Weights of a small GPT-style language model, trained from scratch on English Wikipedia: a variant of Adam for these matrices.
MLP neurons of a small language model. Each row is named by its layer, matrix (up: input weights) and neuron, and shows model dimensions 384-575. Each number is 500 + 40 x the weight over its row's rms, rounded and kept within 0 to 999. Numbers have three digits each.
After each neuron's rows, "fires on" lists the tokens most often at its 100 highest values on Wikipedia text that the model never trained on. A number after a token or word is its count.

L8.up1062:557493594490506465425570515527459491508458485541539415562459569555520495481502512508533489528512510454448492497585494371560505521480439478544557514458524509488433507472561464482431524469562472502531526452470480443538559548474514483494410504515518502475527509462490514499551449484550490503506538455477496503487445434526518499531595543455456505529538504477503478489464430452557481504487505415524444513468497441500478513578533481458453501471551542499481480430441491522539465491481506467517521441574543416406514480525523512403450534502463447490438538497459534532416457527410498463
fires on: " in" 15, " on" 11, " for" 9, " from" 8, " a" 8, " to" 5

L8.up1400:518498508482444536424450398556464474458553482482519467467472474489477569518507422515446471524456498573493500515538568467559490522552493515444467513483494405480473458464574554518429576472439496501514531525494489508526516517475509481492518474520498538469639512518541520527546545448441501428500556520502471542471456564522496587447543487497485459527439538538480475498472460474474582465543457417497483492471527492481494492532493492548559493570468513540463334471493498509486549438516526525462552506464497513477446468516530542510468511544454517488513516515560525546492477490504524446
fires on: "2" 38, " |" 20

L8.up1395:527557459509509494507566457501465509505479528494514487503550479453608564430518475490503511477434491557452536547521486499459408491502419484541425536503531471528546550463555447512510500380444516494513534501551492479495468526501473512525459518511506575480527489465430435538464509479496462480473572503450494531439520496508441578491533465468488539473515495487446519457526516488484500499509515507556545489451452486523497482527431476542532523581474455449502532461519527497591505574515477514532542494497418523489525549485573434489495537445472447436473437486514527477506430487455577515
fires on: " " 28, " (" 21, "9" 9, " =\n\n" 7, "3" 5

L8.up731:497487571528521437511564450586440530431483539414442447535547515447510546512467468512521486541540538550591524523463491418518445542493518586540501461399570546446526502477608540490494549507440449529573499524497419520549518484465468428536446499446468485413599487417519453498520550523468468505460526532490592519518485482457490502493538523493530550480463503510450453451458547445475527473551574509497497474506513477517488509490457411474506429465486458478498473517535495513503519433483457511588505459423469498439551538457573530540476538539495551559484497514522513445520510456494517479
fires on: "2" 28, "0" 11, "9" 10, ")\n\n" 6, " Perfect" 4, "\n\n" 4

L8.up380:579500478508527497494502502482490592557455499483466544501474579467512545420483508559513479495442475547499545517499527461451477437523486467545438527449450474526493512417488441496530422450528455489510495528512537430504584422427414511441453511513483515453483522539508510543464508485482443427495507488496482497505434473433492579500492456504555503517547521528485500491547426414531489491455514502531533502446502474504512522514461479531509513529424479458522475495473444529555560561599448559496522518530455495487417493473535599522486473515497486412463528524438475548496537503505478529
fires on: "1" 21, "9" 20, " " 15, "." 6, " in" 6, " (" 5

L8.up1429:533519540541489565566484407484478513421485480408502457546426537454525535434501404459540501458506432536509526499634474463534513456513463512487497474549451474515479479448454437432560581486460495471488496490481554478448569466514405543474505495542510475501581569514511445568521565481597506467492467466524531543518466501475518576476514454470507534525565522382482464459469521521520469514468446437508515494556571480436543481478515528567480482486453546506550478432449574482499551502369473510535526528536552443453482465509579539517528545482491520493436579498471528504532493554478517586
fires on: " in" 52, "," 11, " In" 7, " " 6

L8.up2318:489565421402518521528508382522443523465432506517472491524492505514530489440438456549516539510541518485467546508514546495500476507438452519495479532447574551467503509478534516388528450542397536514478499498497506504504531471494478452512518532546532491449502503464426489475495499408510512532533490515482545511397507441482451531445518449536443440488386519474465487542491540462532586615496457498519519487507548456558565541495388478471470543521424531527496603421488482499477457489527494524537525540482507520497542525520529490457534505495528485533547595514559505507488526524522539428
fires on: "9" 45, " " 10, "|" 5, "8" 4, "0" 4

L8.up1965:550509485469471415511496410496506495526434481503487482523428491493570522482490519480486580487456473522493543448612501479588478512482511538463470462437521455482520508476519535515439490499508486476450498485507484523502454494532516494464481506499500460541538515506527478528538592491503516479542494478489437570501477483513479536455547422482516487493486510427508479482480490501569488526491563507473520431489413489556525513550485501537452542470480531498505493415542530494476467482479535530460553558549527460581490501516507527470469491540457507533493450465432529497477427495513457521
fires on: " " 24, "0" 23, "9" 12, " (" 8, "6" 5, " D" 5

L8.up2320:502480521426416514527458416486476499396500502434503452544478462487555503492461527541557461452522539556510513480552545471505477540485535546559493492512497480474497499492510479547524558531509490463549510468545416407437531523509425492553495515563460497478606524445515463602455535530481539528444478500522487519525460500470438522456491475519457572498533480463558540494430534531438503518487523452530494458512508368502573516406440457519493424490483524499548476514477480447500484466483519488529546501489507484502536527505550572582498478503512529535505445437473572458484468495467526509
fires on: "," 92, "\"," 6

L8.up2186:490480470445463535504553497539521460510472490460502467521562624512572464515485470513510477510431536456466423556517458508460488465553498516562495446540493503491558570385478420428478492517514506572486517479523511491474501467463526523462527559499491486494490530474605443482517471486472495592496476429490515540566507487493472491450557469441412471511478574554515551445552499428423488440514523551407509495478508485520522604567495462453491530477607485444615564475437505447536452476531517590542497487514479554527550599498537529559520456549530405473453527525468481530478526429469528480
fires on: "1" 21, "0" 15, "6" 14, "7" 6

L8.up817:534425556484507472505429489446492525578458513548508523575508526476496596477494522489505568530495503526510520458568477506506490510507545460495495496479492474485512464418522529531516470485576542479497556513521466539560494472430529500451506434486507526575528489487520503568491482472454524454573522545501507454448501514454543466461515410449508441507579504522500527560547449461525359453394555524490513417542496554474526536507522475574465516508601601531493545449477490502521499544488499539512556511477503486530506461520476461504532487534463478522492473467477505471468490510562484566
fires on: " " 60, "0" 4

L8.up1118:486482515441502476513538560501568486455518539434536442529506519473492517493491480567448467483485501479443447564450502554476504585540555570530470545487535569524511538489484540537514448516530572523529446560486514416552479489445438520476436550447517502382514500504487477415499462477588488567510499482512547383509484488474584527516470551499515485574522492511469596467512499401472466473524563503490555570457482533531495519556453442440457513515494503488500553512476475524545491468486489500523519539540523501551476441506438490519459505487516378540510570563535491479513473455499570483
fires on: "0" 26, " on" 9, "6" 9, " in" 7, "9" 5, " |" 4

L8.up2099:465530543492430510467542456466552564483468409448488443475430461367459444482542524490487523480445491450488554467379535404477509524488546532489455495397447478530541460538551506537531564518562552496490644475515506501505534522490549494447517464471428490525508529465466585453566495472513493518511499477533484478494454491471552477568513492545542507478556519488461532544459532462521486529553511460520468475481486498494476491502502478473550466497525545529510477498480448515500472458514537502508543493607538459459487479527548450459446506539468429495500490467480550489493442553525524531
fires on: " " 36, " (" 11, " to" 6, "-p" 4, " into" 4

L8.up2443:489465510512475411494497462458552478528442460431442521517483466458456489380468443542531536518481468557533477523494492547459486440470532465498471529516455542539539530534541499452483509552483488478431562429513498463466491487538466445466494450480509513455500568554530504455504566473433454509480424513503488506458443559458585470534523499547515528511543513480447525536533527495492527475527482457467493543446516486516444516466502497498473551505456552532534468496530544519438441529501510524506462503566591497439497543500522540491504521467456529493430493505407510508470465501581497408
fires on: " the" 33, " (" 8, "'s" 7, " " 7, "k" 5

L8.up1285:495454422474513494495493498503460502426500534480465496485498518514511503499525492557538469479497491448491462536545581469522529444482503542604532457474491508593499417435473509489445492553504499466497436423545578405492475564489515463520509533495535513471506498533483511519477492454551445457521520409547506534526476455454541565489530401515461484443511558425454513509437480544540476487484497505532510488462501495450621555533590534509540501455441469456504493426447487420480476512511484531520490533507453474472483480506555569457516518504532485515502472472538443541512514465415521532
fires on: "." 23, "6" 14, "9" 12, "1" 10, " and" 8, "," 7

L8.up564:494486511471551452481504538659567444453492544524485479548529515482552495545498437500570440528486492474543491517551563454484524514506429467528517478482561555519492538525519441461511430498541546565482500437509468505486533499523557518484492429488431549529565504495501426502505547517481543595552513448479457527476545532478482496480511442573468450495583552496515481518496489573482495515527421550454508458515446553561540501495491493530488478472506537478490508437451590540497518525526551474581505476488549485556515520430543587483543497554469484528508486492474512461501482455548570577
fires on: " they" 17, " after" 11, " who" 9, " the" 9, " and" 7, " he" 6

L8.up701:551465514462466465518424533486502492512539522487503465461403531476541488457498563513520545488485505539569466496467477534475468458464507497534509513559492519478463457459542521582481563549473510445457478559446563484541485535469559509483507473503454469512508523462500430482460433528526497485451487432470514444503467565551532524472509569479532495487532509510457527398511536470457525452537437549484543492515488504537478480480530507456536491504509417536460546588527425461448530465524525452461513513498577459483515528581495500520520577469502495562545470549444468475431598492640443491
fires on: "." 24, "2" 21, " |" 19, "0" 12, " " 4

L8.up24:528486533437488502503510399528477551448563525422555452489466536534493509454478556581504520436442525561513482509511469465489482548546483482512496534469456480543548524514587490499563506467479536472454544470554497455540510569531543495474493512586468510474509434485406517536493515451407533527451557454477559494471510569489537562440492495497454507546510528480507524535527453543562504510507548481445567493426435548494558547474521497484529548460530514525539513558445499522521452535550456517534536514543546516538502556543477556499553514519500522486416480488457510389512408541576492454
fires on: "1" 48, " (" 11, "." 7, " " 4

L8.up1761:539462491476437458526513537436490515450490522477477519494531521516554513524504478476506554490498496449457526512490531485502575503508570510468474562473515482438485476467563533487508489551515470530508495472522529532568510437440481461459505515462479427465551569479460506534495481560480573487494468494470512395534463579533538511551523534510391411463514457485447493518540477390457602516454497473527463442448393510518389532552507479390561479453570495478475454483490537495487537512478506496522547556509433455453439545516493497452453539473437445567525548567477480466468520490591548491
fires on: "–" 46, " " 11, " Ma" 7, "." 4

L8.up759:533460537493502547548505482537508497438520454481400513493524480530470515429485487513436559550557547479489529561586449486479474495474551497516469549444554488538437532473488505436461513537467497435507482556547482456520495579457486466496557590448488388474558468531452519485508504515537511500489512487512468496514510495511516473513597552490476472471500458573398518493449495555485519456480540446470461462473485483523571483493515476531584432432515428542521502497519508496456586518510447560502515461455431556493450476547472498550477526539388500556477455483524441473517448473474486494
fires on: "." 56, " " 9, " if" 6, " MF" 5, " |" 4, "–" 4

L8.up2163:473494475486392463553538504533430497439439573494479531550485475509481473518460459439504499427520475483543513513464508395457502497502456470557534514464473498563479529487513451532506518441469554504521512444455467456486533546489426504481501540535462522520517444468487470522485543474461554536581563479490491533465499479531493541487526540530467518571471537473502524529533564475500535514522513478443519454517493485487500541475519483557510472452531479426584525494495483496505527447529499524510523438405525454510486548478530514522439554473503456491499494504497515522485450471497567430
fires on: "," 27, " and" 11, "1" 7, " more" 4, "left" 4, "mathbf" 4

L8.up89:533503496514476470520474547504493451478469453468512504489546586506492526507532415566584525563580450527558486545502549468542440454485554462601493496543459478529559505410471497518500452510612557504518549486550503466422527477553504411484489548486522582531471578529522517572581500498487527475465438459516517562455524547500518494476536466446486538499466487560534415421502572477514545492476463490471481482520536426483578549494518509519518475478557525487489441455441473483515540525513525578564490462496492432515489490548622462481534469510566437458510524538489461531447498474465467522
fires on: " to" 21, " not" 15, " and" 8, "1" 7, "'t" 5, "–" 5

L8.up1175:469464524490477503522471482493469470492481497419435540466447478548565501510558479525557443458501495477520427447517465516495501445411551551528536517504522568576493480540457523503470568511502524553475521394497484555501492558510539511561542496517492473519520579508551507497484540483511542558456538447471525481504491476485507456511519527496458522543501563567433498530501487527433516519514495522425478509487507507486530505430530491456505443510463433488491458466475478468426446517488479514475507479502555524433480506484498525461521434508595430491511456505508441400495452517523582509
fires on: " " 38, "1" 12, " (" 10, "9" 10, "2" 7

L8.up1945:620435520489492399526553527453507465488460497469530479415474520501492539504517444436531479481423505501498510469516472541560531455510548511550460552496557544440558549477514473516504516485525473446499521568441421568514491472457527515560486484473573535516484470535503469502463524543532483547483528474468462506499432563536492525516542505484500502498478512491438479532485530457439581412479519439408395505457460495467513489468512501480469517534531533503585452519444541502492492462563541556465453448537530421451460455530512592473558542538435502513480503466578503460471496521420500485
fires on: " a" 51, " career" 4, " on" 4, " who" 4, " addition" 4

L8.up587:505565530501467486401554507478528543459449484447466439497506496511531493521530516503490475443429476525457498443487508472440509565516517481542447498406454437460496491501483506518568519539497536553495496562473463532543543501494494524514489477498454507441539438470501508545496528509489533455513518520494553477521506501534571555464470475414415492513497458517503502462513416499431544505471520566435493472376441487525535506517490451491479463566484520532416469520474505591514453421512509517448482516474539516509512487486482513476592499550558483489561571512483531511465444489486482488
fires on: " |" 51, " |\n" 11, " was" 8, " on" 5, " First" 4, " first" 4

L8.up1158:473518482540444516462544408551495445529509502475503519557448507534497582488494543554441477510496454508438532426571523462481522515520469429499422429455465493500457520525497485504564506520437519495460527511519497535546499540477456544528514504550506490528561449523463451536509538553484447559507427483549543551460464536474471621445495531520525525450504515503507503429496420535469447506492498485514487459523532489486542540511410498496547520517441477484494431472540539553575453463449503431534561489539490543473497551466559575494541473523517492526498540464528450439504488518547551478
fires on: " |" 39, "7" 10, "8" 6, "b" 5, "9" 4, "og" 4

L8.up1534:410377555504450542501486473516515466467508491523515508503481536443554516547434473488537536465487451519598550491490457509545460470453468535578507558528503537509459481482477488515524525548512539517491529533477514554419447493501475547540530529471520540489520486513502537470550453504466496504482459510494500445441594486481497478502519472452428460523534490496557472540475519553446533555553513536471504543509497481537538495458561518542477462478488478523482470443422427462472485491458555648523485495517497495501535515500522553481516500515484491524497516515558467446518537450510498546
fires on: " he" 26, "," 23, " they" 10, " who" 5, " others" 4

L8.up1204:446467563499474512468480457503505471464437492541467490482553578510468488463478427553456501575513516526596474625521519411489471433500467489474381538416456446477509498492529486498520484484570453473508547439491469541526469484492426489456542595572485499480517606527548445476523430468535487490567552427523458540537456514523503461473495522516505437496461485456462494502552528416459490511507497514449440535465482441548491527459433495540492447607521545509468455480440478496492505446496448483527459513485520502527458505543470522495533476509480586506501464521480514438428456498451500473
fires on: "1" 35, "2" 16, " |" 12, "ion" 8